Weights of a small GPT-style language model, trained from scratch on English Wikipedia: RMSNorm before each block.
MLP neurons of a small language model. Each row is named by its layer, matrix (down: output weights) and neuron, and shows model dimensions 0-95. Each number is 128 + 32 x the weight over its row's rms, rounded and kept within 0 to 255. A neuron's up and down rows have the sign that makes its largest values positive.
A block is one neuron, or neurons of one layer that tend to fire together. After each block is what it responds to, as a language model described it from the Wikipedia text at the highest values.

L7.down98 [162  95 145 141 133 135  97 152 143  99 113 107 119 139 113 193 149 113  82  98 107  81  62 181 125 148  81 133 137 165 110 132 139 169 163 120 140  97 116 132 153  97 163 175 160 145  54  80 168 113 165  79 147 173 106 111 107 178 164 100 152 106 112 158 111 172  98 103 184 136 105 131 158 117 116 156 153 149 150 129 154  72 107 156 181 106  75 157 116 163 166  94  81 101 167 109]
L7.down107 [108 168 132 115 167 146  78 129 136 125  56  86 182 121 128  97  66 156  90 142 109  61 132 198 133 133 139 161 148 156 126 113 209 192 120 137 184 100 118 137 113 155 133 141 166  50  89 115 100  68 118 147 102 163  98  99 142 116  86 137 127  84 108 120  86 120  75 129 167 100  82 168  97 146 108  86 179 214  90 190 135 174 145 144 141 137 132 162 111 144 172 121 145 172 183 135]
L7.down112 [144 127  92 135 123 116 114  63  98 102 118 143 181  64  91 135 101  95 157 137 116 154 169 134 187  99 142  98  96 107 121 175 123 180 136 137 148 109 128  34  70 126 100  96 134 161 117 126  97 133 147 116 126 160  78 123 148  83 144  68 104 108 108 146 128 155 153  58 148  91 107 102  80 136 125 158 118 119 170  96 186 103  98 138 144 132 145 159 207 107 152 142  97 157 113 116]
L7.down189 [112 185 125 114 132 115 124 106 100 140  96 102 130 154 152  66 105 154 154 139 146  94  73 195 104 127  80  45  93 177 118  67 128 161 127 116 110 129 132  45 159 162 203 141  92 142 105 131 124 157 167 141 154 163 130 128  99 110 162 137 175  79 101  93 107 104 137 152 126 115 129 123  86 149 116  69 154  94 142 157 133  40 165  92 133 136  98 133 160 137 118 144 104 105  92 113]
L7.down235 [104 157 124 106 102 100 134 104 169 118 152 109 124 151 184 115 132 205 104 107 133 136 143 117 130 189 152 137 119  85  75 123 172  91 138 142 132  88 154 134 164 176 136 165 112  68  86 206  69 132 108 102 150  77 142 155  86 122 133  82 124 100 126  37 151 187 121 108 155  88 122 161 110 134 147 206 190 142 127 125 102 159 102 135 132 114 117 155 141 103  85  99 127 140 162 114]
L7.down290 [107 162  65 121 147 132 125 107 157 157  87 107  98  64 155 102 183  93 103 109 103 150  96 152 154 100 129 142 121 111 131 109 155 136 129  83 119 151 202 160 104 120 150 140 111 134 168  83 132  96 109  97 126 136 101 126 116 130 107 121 149 112 128 112  92 104  50  67 162 147 108 163  94 107 178 187 148 147 127 177  82 159 146 133 179  85 218 137 138 114 104 122 108  48 171 116]
L7.down355 [155 145 137 132 116 102  91 217 123 202 153 125 178 131  95 105 146 124 205 110 135 100 193 102 115 100 163 135 133 140 143 169  80 164 129 155 165 184  91 163 113 121  85  88 121  79 155 127 126 116 160 130 161 173 128 121 132 140 135 157 109 104 161 168 160  94 138 104 128 137  91 133  81  78  95  98 150 165 155 120  98 154  93 166 117 109 162 159  87 156 191 122 120 118  74 155]
L7.down369 [ 96 137 118 160 128 115 110 142  89  74  61 138 119 125 138 159  99 169 175  61 159 136 140 117 124 138 128 156 104  99 106 140 163 141 146 179 161 116 101  92 123 160 161 168  97 200 120 130 101 116 130 163 116 190 204 140 139 119 107 126 188 113  95 132 155 102 110  71 186  83 104 186 148 161 135 148 138 110 114 179 116 124 102 131 125 107 147 136 166 130 139  94 140 132 137 188]
Description: List-item line breaks

L7.down132 [114 139 132  82 152 150  56 176 143 154 118  91 105 101 193 123 117 162 138 132  53  76 169 120 154  91 115 133 176 158 162 130 144 103  78 119 174 125 173 159 143 167 182 131 136 130 150 183  94 115 113 157 158 139 132 146  51 114  89 137  97 113  88 127 122 147 112 117 249  99 156  99 107 114 189 135 116 135 137  99 155 160 134 144 153 141 139 160 128 159 131  86 206 142 128  78]
L7.down252 [ 83 197 162 168 133 133 109 150  93 132 137 111 149 149 149 116 104  65  28 142 145 114 124 189  72 141 113 105 194 118 128 121  99  70 125 150 136 176 144  84 116 127 185 154 116  92 130 114  58 105 181 114 150 151 112 145  73 111 138  85 117 152 166 119 148 115 149  90 109 103 146  53 110 137 126 132 128 118 172  72 113 156 161 126 194 146 108 155 150 122 121 162 165 138 155 170]
L7.down256 [110 155 146 143 162 160  96 119 120 177 153 162 163 144 131 126 151 181 158 134  89 141 138  66 161 123 120 183 114 114 128 127  89 125 138 112  86 147 160 160  82 144 126 145 157 136 152  86 129 129 128 165 140 143 179 123 168 113  98 114 146 161 110  96  70  86 114 194 155 124 164 133 151 161  97 123 199 138 173 165 125  90 156 126 109 117 165 168 169 131 130 184 138 124  82 175]
L7.down326 [115 165 114 152 112 130 190 156  73 112 119  82 169 151 161 119 129 133 167  81 137 114  97 144 142 142 142 125 154 135 108 136 145 110 134 109 118  67 153 150 105 108 175 128 196  82 173 132 125 138  79 155 151 150 149 156 109 121 132 169 136  92 160 152  94  97 182  86 134 131 154 151 167 148 142 121 181 108  70  75 220  71 118 108 217 119 152 153 132 140 171 197 144  87  47 190]
L7.down329 [137 117 108 117  91 134 109 130 187 110  98  73 120  74 132 171 115 179 103 151  96 136 165 113 129 166 102 147 153  87 132 127 158  67 130 165 116 161  95 164 121 124 172 136  80 146 151 138 113 144 147 171 122 115 208  92  86 221 138 149 150 168 167  88  77 118  63 126 195  77  99 127 178 128 185 112 128  69 148 153 145 103 159 130  92 121 162 150 155  98 136 139 128  90 174  85]
L7.down330 [114 171  85  89 159 132 107  91 117  57  91 170 132  85 153  71 139 185  99 107 136 135 210  95 103 102  80 154 119 145 137 143 101 118 116 126 201 123 115 115 159 119 151 135 134 125 180  95 164 130 128 210 135 160 169  92 169 123 111  98 164 154 125 103  98 103 117 103 168  93  88 150 143 153  90  90 139 119 122 139 126 136 107 103 164 130 141 127 120  64  67 110 111 109 114 170]
L7.down366 [148 162  82 105 112 155 123 165 171  83 154 125 140 117 109 146  90 168 116 136 134 142  58  89 176  82 141 203 119 110 128 121 124  94  79  96 146 105 145 112 154 156  96 158 134 118 210 125 144 172 105 151  93 128 181 165 125 122  67 137 179 103 162 132 175 158 161 155 186 162 102 152 138 212 171 123 117 112 112 144 118 159 101 113 155  69 128 136 123 120 131 146 134 150  92 112]
L7.down439 [109 115 131 119 193 136 135 138 145 125 160 111  75 188 113 112  97 153 143  89 132  97 181 115  44 141 152 187 102  52  74  78 166 129 157 123 126 194 157 132 100 116 110 107 150 161 159 145 100 112  78 152 111  94 121  95 170 139 153  98 132 133 181 104 112 134 131 129 141 122 102 125 137 109 134  73 106 124 110 147 121 118 108 116 133 180 115 160 128 117 153 129 117 113 181 105]
Description: Word-piece completions and scores

L8.down414 [150  84 153 104 116 113 112 127 136 169 222 131 179 206 201 148  87 151 177 120 104 132 160 104 182 155 111 107 134  66 131  52 113 201 116  99 187 105  85 112 123 125 120 146 157 104 148 149 133 101 123 141 156 138 150 130 190 133 102 148 147 166 105 132  74  88 127 135 107 127 132  96 113 133 155 142 173 138 141  76 140 118  98 159 172 131 207  97 150 135 138 148 103 135 179 198]
Description: Month and date word-endings

L8.down140 [ 35 130 154 108 110  86  94 120 143 113 148 142 159 110 162  99 137 179 167  91  93 142 169  64 105 134 106 122 159  81 122 138  72 157 100 116  98 119 113 116 156 142 182  84 152  98 124 114 162 130 155  93 186 124  92 103 133 135 140 102 136 112 124  98  99 183  63 121  99  79 143 168 125 166 159 182 160 131 161  99 112 123  65 160  94  88 118 151 161 112  57 146 107  74 128 129]
Description: Clause-linking prepositions and commas

L9.down57 [133 109 130 126 171  80 177 100 107 152 148 100  65 101 178 108 100 116 218 127 127 117 112 105 200  91  90 106 108  77 118 138 188 177  81 105 140 151  95 158  81  77 120 132 138 161 149 143 124 148 125  98 128 105 161 137 155 169 161 150  92  98  99 101 149 127 146  67 130 100  97 169  73  79 165 145 147 151 101 101 143 107 116 153 166 206 148 126 132 155 130  79 159 133 127 131]
L9.down74 [128 121 118 137 138 131 157  93 176 136 133  93 135 175 138  88 165 161 125 127  77 136 159 104  97  98 112  99  85 160 135  69 131 181 151 144 128 153 155 164  85  77 107  96 133  75 138 130 161  69 127 125 135 148 137 125 136 137 115  78 126  71  67 132 160 142  74  53 132 157 127 169 113 155 113 170 138 180 160 101 177 112 131 140  80 197 162 207 150 114 115 152 115 108 121 176]
L9.down156 [135  60 122 177 112  84 151 161  77 127 134 160 141 157 150 196 105 132 172 163 167 136  70 152 158 143 141 176 143 125  94  95 187 207  88 152 109 132 112 171 163  81 166 147 122 130 161 144 126 110 125 175 167 135 164 118 131 141 119  95 110  94 131 155 104 118 128 123 109 143 188 154 147 129  71  96 128 119  81  87  88 147 173 153 102 207 120 105 158  58  88 140 134 160 153 113]
L9.down210 [141 151 115 161 141  80  94 133  67 164 147 126 148 161 139 144 176 136 161  75 133 139 110 119 131 166 140 171 152 142 136 145 105  93 152 146 169 160 200 153 188 132 137  74 137 168 120 132 114 170 176 148 134  97 144  99 120 151 162 133 219 168 126 134 108  61 152  79 131  84 129 125 167 194 122 111 104 142 141  81  78 149 125 123 133 166 100 145 108 171 166 193  78 164 139  89]
L9.down235 [106 119 136 102 140 154 112  89 124 133 157 173 102  69 130 129 163  43 129  95 114 108  96 165 115 118 151 113 122 140 141 143 145 133 126  91 152 130  81 114 111 145 113 107 135 174 127 170 127 133 152 154 178 154  42 138  60 108 126 108 171  96 167 155 187  98 185 121 180 104 160 129  75  97 115  84 116 159 148  88 116 124  90 120 102 145 158 111  99 129  92 112 151 111 115 119]
L9.down278 [186 129  96 117 153 161 139 129 158  99 162 160 157  63 110 153 122 131 146 136 128 155 172 123 169 113 148  87  94 126 153 119 159 137 190 136 173 150 130 122 102 164 125 176  53 167 143  94 174 158 148 137  73 111 169 130 132 131 155 124  92 137 103 149  88 128  89 169 182 167 165 107 146 122 146 132 125 158 119 140 102 112 107 130 199 113  80  52 152  96  89 133 174  66 178  91]
L9.down279 [175 153 105 156 138 103 108 107 141 136  74 122 116 145 105 193  98 131  75  89  90 121 114 183 157 134 105 124 180 109 157 121 148 115 131 110 180 145 111 171 123 102  61 231 163 116 160 161 107 122 184 157 117 112 146 156 132 185 104  99 143 146 115 154 105 106  97 110 122 102  66 145 121 114 138 132 202 131 135 102 158 140 104 122 130 132 193 143 128 192 124 130 135 114 164 151]
L9.down418 [129 150 141  85 140 139  53 114 110  86 146 138 108 102 118 132 116 158 144 114 114 131  94 122 170 112 159 161 112 163 107 118 121 182 133 103 136 135  84 105 161 182 101 123  98 151 148 130  86 129 114 177 133  85  91  95 173 189 246 114 166  84 145 126 138 127  66 125 154 125 152 139 134  72 127 104 142 167 205 124  71 127 122 100 132 112 127 130 182 141 118  99 120 114 117 202]
Description: Month-name word endings

L7.down159 [165 154 143 118 118 133 101 133 154 104 149 134 143 131 160 142 123 104 118  49  97 118 124 174 111 178 177  58 107 134 122  78 113 129  87  78   8 132 142 127 104 123 149  73 109 173 114 104 125  88 146 104 127 130 102 164 111 135  90  98 135 135 107  68 166 100 140 148 133 159 134 172  88 100  98  68 117 188 170  95 147 153  60 133 197 148  86  80  91 118 115 149 147 114 146 102]
L7.down327 [140 176  95  94  91 148 145 130 198 140 168 156 159 112 149 127  61  40 125 141 128 160 160 113 132 113 150 140 135 108 184 120 161 152 125 113 123 150 152 115  54 145 137 140 182 102  96  85 154 125 138 115 133 167 129 158  82 103 203 170 120 136 109  57 115 144  89 140 165 115 100 124  93 126 163 144 136 116 182 172 117 133 101 127  76 136  96 115 211  98 105 184 105 114 100 141]
L7.down331 [ 83 104  47 116 172 128  84 124 156 182 171 113 136 103 153 154 118  89 150 134 112  63 123 143 148  78 124 147 151 171 118 158  93 114 145 130 156  94 106 103 135  81 203 155 147 163 119 135 129 105 163  71 145 145 144  84 132 130  81 156 118 208 138  82  63 163 173 206 194 156 107 130 146 121 111 170 113 108  99 170 196 163 141 134 141 132 128  92 114 107 120  95 150 149 172 101]
L7.down362 [118 108 128 111 124  97 120 151 121  63 134 101 118 142 164  97  84 165 138 150  79 134 182 104 171 109 141  76 104 122 147 124 157 108 140 143 170  94 104 134 125  57 154 144 180  45 177 104  93 145 100 170 141 173 116 143 187  91 109 150 200 147  87 101 113  86 109 149 130 145  91 136 130 163 126  97 143 109 125 101 136 122 102 110 160 195 103 148 101 136 134 167 163 174 139 143]
L7.down380 [146 163 180  95 137 161 129 162  99 142 156 119 156 183 137  96 100 156 128 139 175 115 155  78 132 100 168 108 153 168 136  95 164 163 137  96 113 164  99 105 106 156 130 136 148 143 162  90 121 156 104 100 159 137 129  92 192 148 188 111 104 177   0 162 100 186 126  78 151 139 129 147 126 169  96 146 121 121 106  73  84 114 163 137 136 115  75 152 133  90 125 107 120 133 187 148]
L7.down427 [ 93 143 122 100 127  55 121 102 142 119 134 120 133 120 174 179 137 114 129 155  87 161 115  92  91  41  90 141 150 115 106 109 124 144 101 111 121 169  77 189 163 153 137 103 157  92 132 151 147  76 169 186 160 161 146 111 158 136 167  98 129 115 162 131 155  90 124 146 132 152  85 108 175 151  93 177 145  97 135 102 111 143 144 188  78 134  87 178 143 130 132 155 132 107 149  90]
L7.down436 [115 141 154 162 137  73  86  77 127 152 142 124  71  29 152 101 154 129  81 138 148 134 131 121 169 153 138 124 172 163 100 162 134 160 158 141 105 196 115 160 125  74 105 110 101 122 161 131 101 103  80  91 155 119 137  76  92 133 100 121 201 112 130 155 142 139 171  74 119 121 130 116  99 220  95  94 159 124  74  91 127 102 131 125  67 161 144 131 135 138 129 128 110 100 161 173]
L7.down441 [ 99 143 114  78 142  98  94 111 184 172 186 116 152 126 145 120  90 129 150 110 109 115 112  95 152 112 101  87 156 143  81 100 141 140  52 124  81 105 138 154  51 103 184  80 190 102  73  92 175 125 107 166 147 134 149 149 163  99 163  95 159 181  94 100 124 151 150 148 108 123  85 134 127 161 130 155 157  99 130 130 101 137 118 106 166 144 157 134 153 161 105 161  90 138  97 139]
Description: Month-name completions in dates

L9.down22 [172 129 109 159 104 229  66  95 141 129 185  88 115 135  90 117 165 144 114 161 136  86 178 108 126 130 155 138 170 155 111 151 146 140 123 166 164  64 134 142  63  97 145  97 147  65 146 129  85 103  80 115  94 171 165  94 121 169 143 111 144  81 125 208 152 219 162 151 162 107 127 160 116  88 174 161 101 116 148 147  98 126 139 122 140 171 160 172 166 152 152 113 133 123 160 125]
L9.down47 [135  68 133 139 114 164  51 140 163 114  98 123 125  91  84 127 113 139  41  85 119  81 140 124 107 115 118 124 119 125 158 159  63 101 126 155 163 133 113 165  93  72 161  99 100 128 105 160 177 141 225 135 173 143 162 147 152 134 154 154  56 111 107 117 103 112 173 100  89  86  99 127 135 157  69 165 140  48 133 134 147 121 198 120 115 124 127 142 136 118 107  89 181  86 124 117]
L9.down85 [137  97 174 110  85 151 107 143 150  86 173  80 101  86 136 133 145 160 152 124 168 114 196 118  86 122 129 164 159  79 148 167 144 119 170 144 155 143 132 116 111 115 103  88 136 149 153 134  86  86 151  71 206 138 122 132 153 147 105 125 173 160 163 223  72 136  64 153 171  78  88 157 110 148  75 178 120 140 125 114 164 139 106 141  78 114  84 166 115 122 162 176 127 100 122 181]
L9.down95 [122 152 145 139 138 158 113 150 145 156 130 111 133 168 103  69 135 180 163 164 118 160 135 138 188 145  87  92 121 108  82 138 127 136 103 157 103 157 129 159 113  73 121 117 111 115 131  84 136  88 126 132 105 141 177 129 120 156 120  93 140  82 129  39 149 109 150 142  80 115 109  93  67  98 194 109 119 143 109 101 178 122 179 161 169 140 113 175 159 179  52 145 121 142 143 108]
L9.down129 [146 209  68  90  95  60 153 139 146 138  60 129 119  55 118 158 107 114 173 185  97 105 100 118 165 110 105 164 112 137  92 148 128  74 181 131  86 134 139  50  86 136 126 131 184 199 144 133  81  98  95 149 106 126 131 133 134 157 191 142 160  82  87  98 101 136 102 140  84 172 102 111  96 123 129 135 113  90 107 122 129 174  93 144 118  86 171 118 194  93 107 171 150 148 123 155]
L9.down282 [177 167 176 147 185 154 114 113 170 160 122 160 115 111  77 120 118 153 183 132  91 176 103 107 142 101 122 120 142 122 166  65  98 117 151 107 170 163  98  91 178 133 108 140 136 126 153 116 176  72 107 112  65 161  83 193 134 109 120 112  70 110  93 152 153 182 167 119 106 111 102 116 108 116 169  94 135 189  84 102 126 113 141 138 116 151  51 114  90 194 196 160  92 175 163  90]
L9.down321 [139 156 130 104  85  91 104 103 151 106 166 115  85 133 146  75 163 139 101 148 130 147 135 166 112 117 164 120 178 135 124  88 105  93 152 120 130 138  92 168 173 128 107 104  79 172 167 138 147 138 117 148 172  86 120 157  55 146 116 163 176 114  97  77  39 150 136 179  81 143 151 106 162 109 103  89 155  75  98 145 179 128 113  99 103 112 126 137  69 165 121 121 159 154 166 131]
L9.down409 [130 126 170  82 116 156  81 138 147 125  64  56 144 139  86 143 113  58 150 155 135  95 108 157 120 141 153 152 182  95  83 147 122 190 160 134 119 138 122 136 108  89 173 119 149  64 140 138 114 122 113 136 145 173 129 159 125  93  83 115 128 182 133 139  84  83  87 128 128 125 131 112 119  92 148 137 115 130  75  94 144 145 165 174 104  69 114  88 174 143 168  89  83 149 143 145]
Description: Split-word modal continuations

L7.down11 [120 126 107  91 153  91  99  77 148 138 145 107 140 156 117 146 158 144  95 128 141 136 167 132 132 131 159 138 150 137  99 125 142 121 165  93 111 189  91 131 126 126 140 177 128 150 127 169 124 169 122 172 113 162  92 159 121 155 121 124 154 186 198 168 114 147 132 170 138  81 128 158  97 130 113 175 153 135 115  44 112  96  65 116  68 132 115 129  77 125  97 163 106 118 108 127]
L7.down52 [152 146  95 153 190 188 138 163 133 126 130 149 132 162 181 116 175 121 151  92 149 144 111  90 145 117  71  95  96 115 203 116 142 112 117 130  74 108 105 157 150  92 102 169 170 133  94 140 109 223  86  99 128 162 100 122 105 128 129 167 107 150  91 127  93 118 165 135 130  73  70 118 142 154  98 112 149 180 217 135 107 141 108 128 143  89 111 103 208 178 117 113 135 110 102 150]
L7.down95 [165  95 166  69 147 131 138 106 104 110 144 157  96 154  81 114 171 107 141 168 134 154  90 158  78 117 158  95 175  95  89 120 101 146  89 128 107 112  78 208 181 121 148 137 124  96 117 104 148 123  63 137 144 145 119 130 109  76 121 113 110  99  77  58 130  73 189 156  90  98  88  91 221  98 155 120 139 168  95 125 119 146 112 120 162 104 179  98 182 140 149 155 172 145 115 104]
L7.down190 [ 74 137 174 168 167 184  78 169 149 152 147 214 156 123 142 146 119  84 166 120  90 115 103 171 132 145 171  99 141 178 168 146 121 137 124 107 116 116 176 165 165 155 164 158 160 107 133 129 138 163  31 108 143 139  90  81 123 137 134 183 126 150 145 118 165 169 148 121 122 105 134  94 145 157  70 101 160 140 131 137 144 103 123 125 125  94 105 140 199 150  85 141  89 155 119 121]
L7.down192 [126 138 161 122  99 162 119 130 133  61 173 129 135 153 136 112 150  48 115 152  89 102 155 153 162  93 147 137 174 133 129 115  88 157 135 148 164 142 110 153  97  65  62 166  99 138 182 171 115 112 146 123  79 107 178  99 100 125 148 133 167 142 100 174 176 171  67 161 126 105  94 161  88 156 116 177 168 134 127 101 109  64  70 128 150  74 192 126  97 207 109 105 101 106  95 157]
L7.down231 [110  96 154 114 151 150 215 154 151 177 155 135 121  74 149 177 120 171 141 133  95 159 100 177 121 113  95 164 111 178 120 155 113 109 133 137 139  41 108 139 113 146 142 135 144 124  78 105 148 122 104 134 189 123 124 157 160 103 139 126 126 153 170 137 106 103 102 169 147 125 107  99  74 117  93  74  63 157 132  81 127 111 132 148 158 141 174 149  97 126 112 179 108 111 147 129]
L7.down264 [144  97 232 105 140 173 123 125  77 102 132  94 161 109 185 189  80 149 115 101 104  96  75 116 148 147 118 105 106 165 157 101 110 107  74 154 120 109  98 204 183 173 140  59 102 155 165 163  88 141 135 180 158 141 114  92 133 125 129 156  95 122 138 197 100 115 103 114 143 105 156 124 153 138 107 100 123  48  83 145 142 102 129 155 142 140  80 128 201 133 174 116 129 168 154 112]
L7.down305 [135 164  96 138 192  59 116 136 126 120 121 100 196 142 117  69 164 138  73 115 127 150 143 125 131  53  83 156  42 148 151 125 134 108 150 109 168 113 149 163 124 181 111  72 149  83 102 109 186 141 145 118 116  84 123 108  90 158 140 166 166 118 138 171 111 154 192 119  79 148 147 125 157  96  66 108 111 119 150 161 137 174  77 118 153 115 136 205 143 129  76  93 126 100 138  92]
Description: Word-completing fragments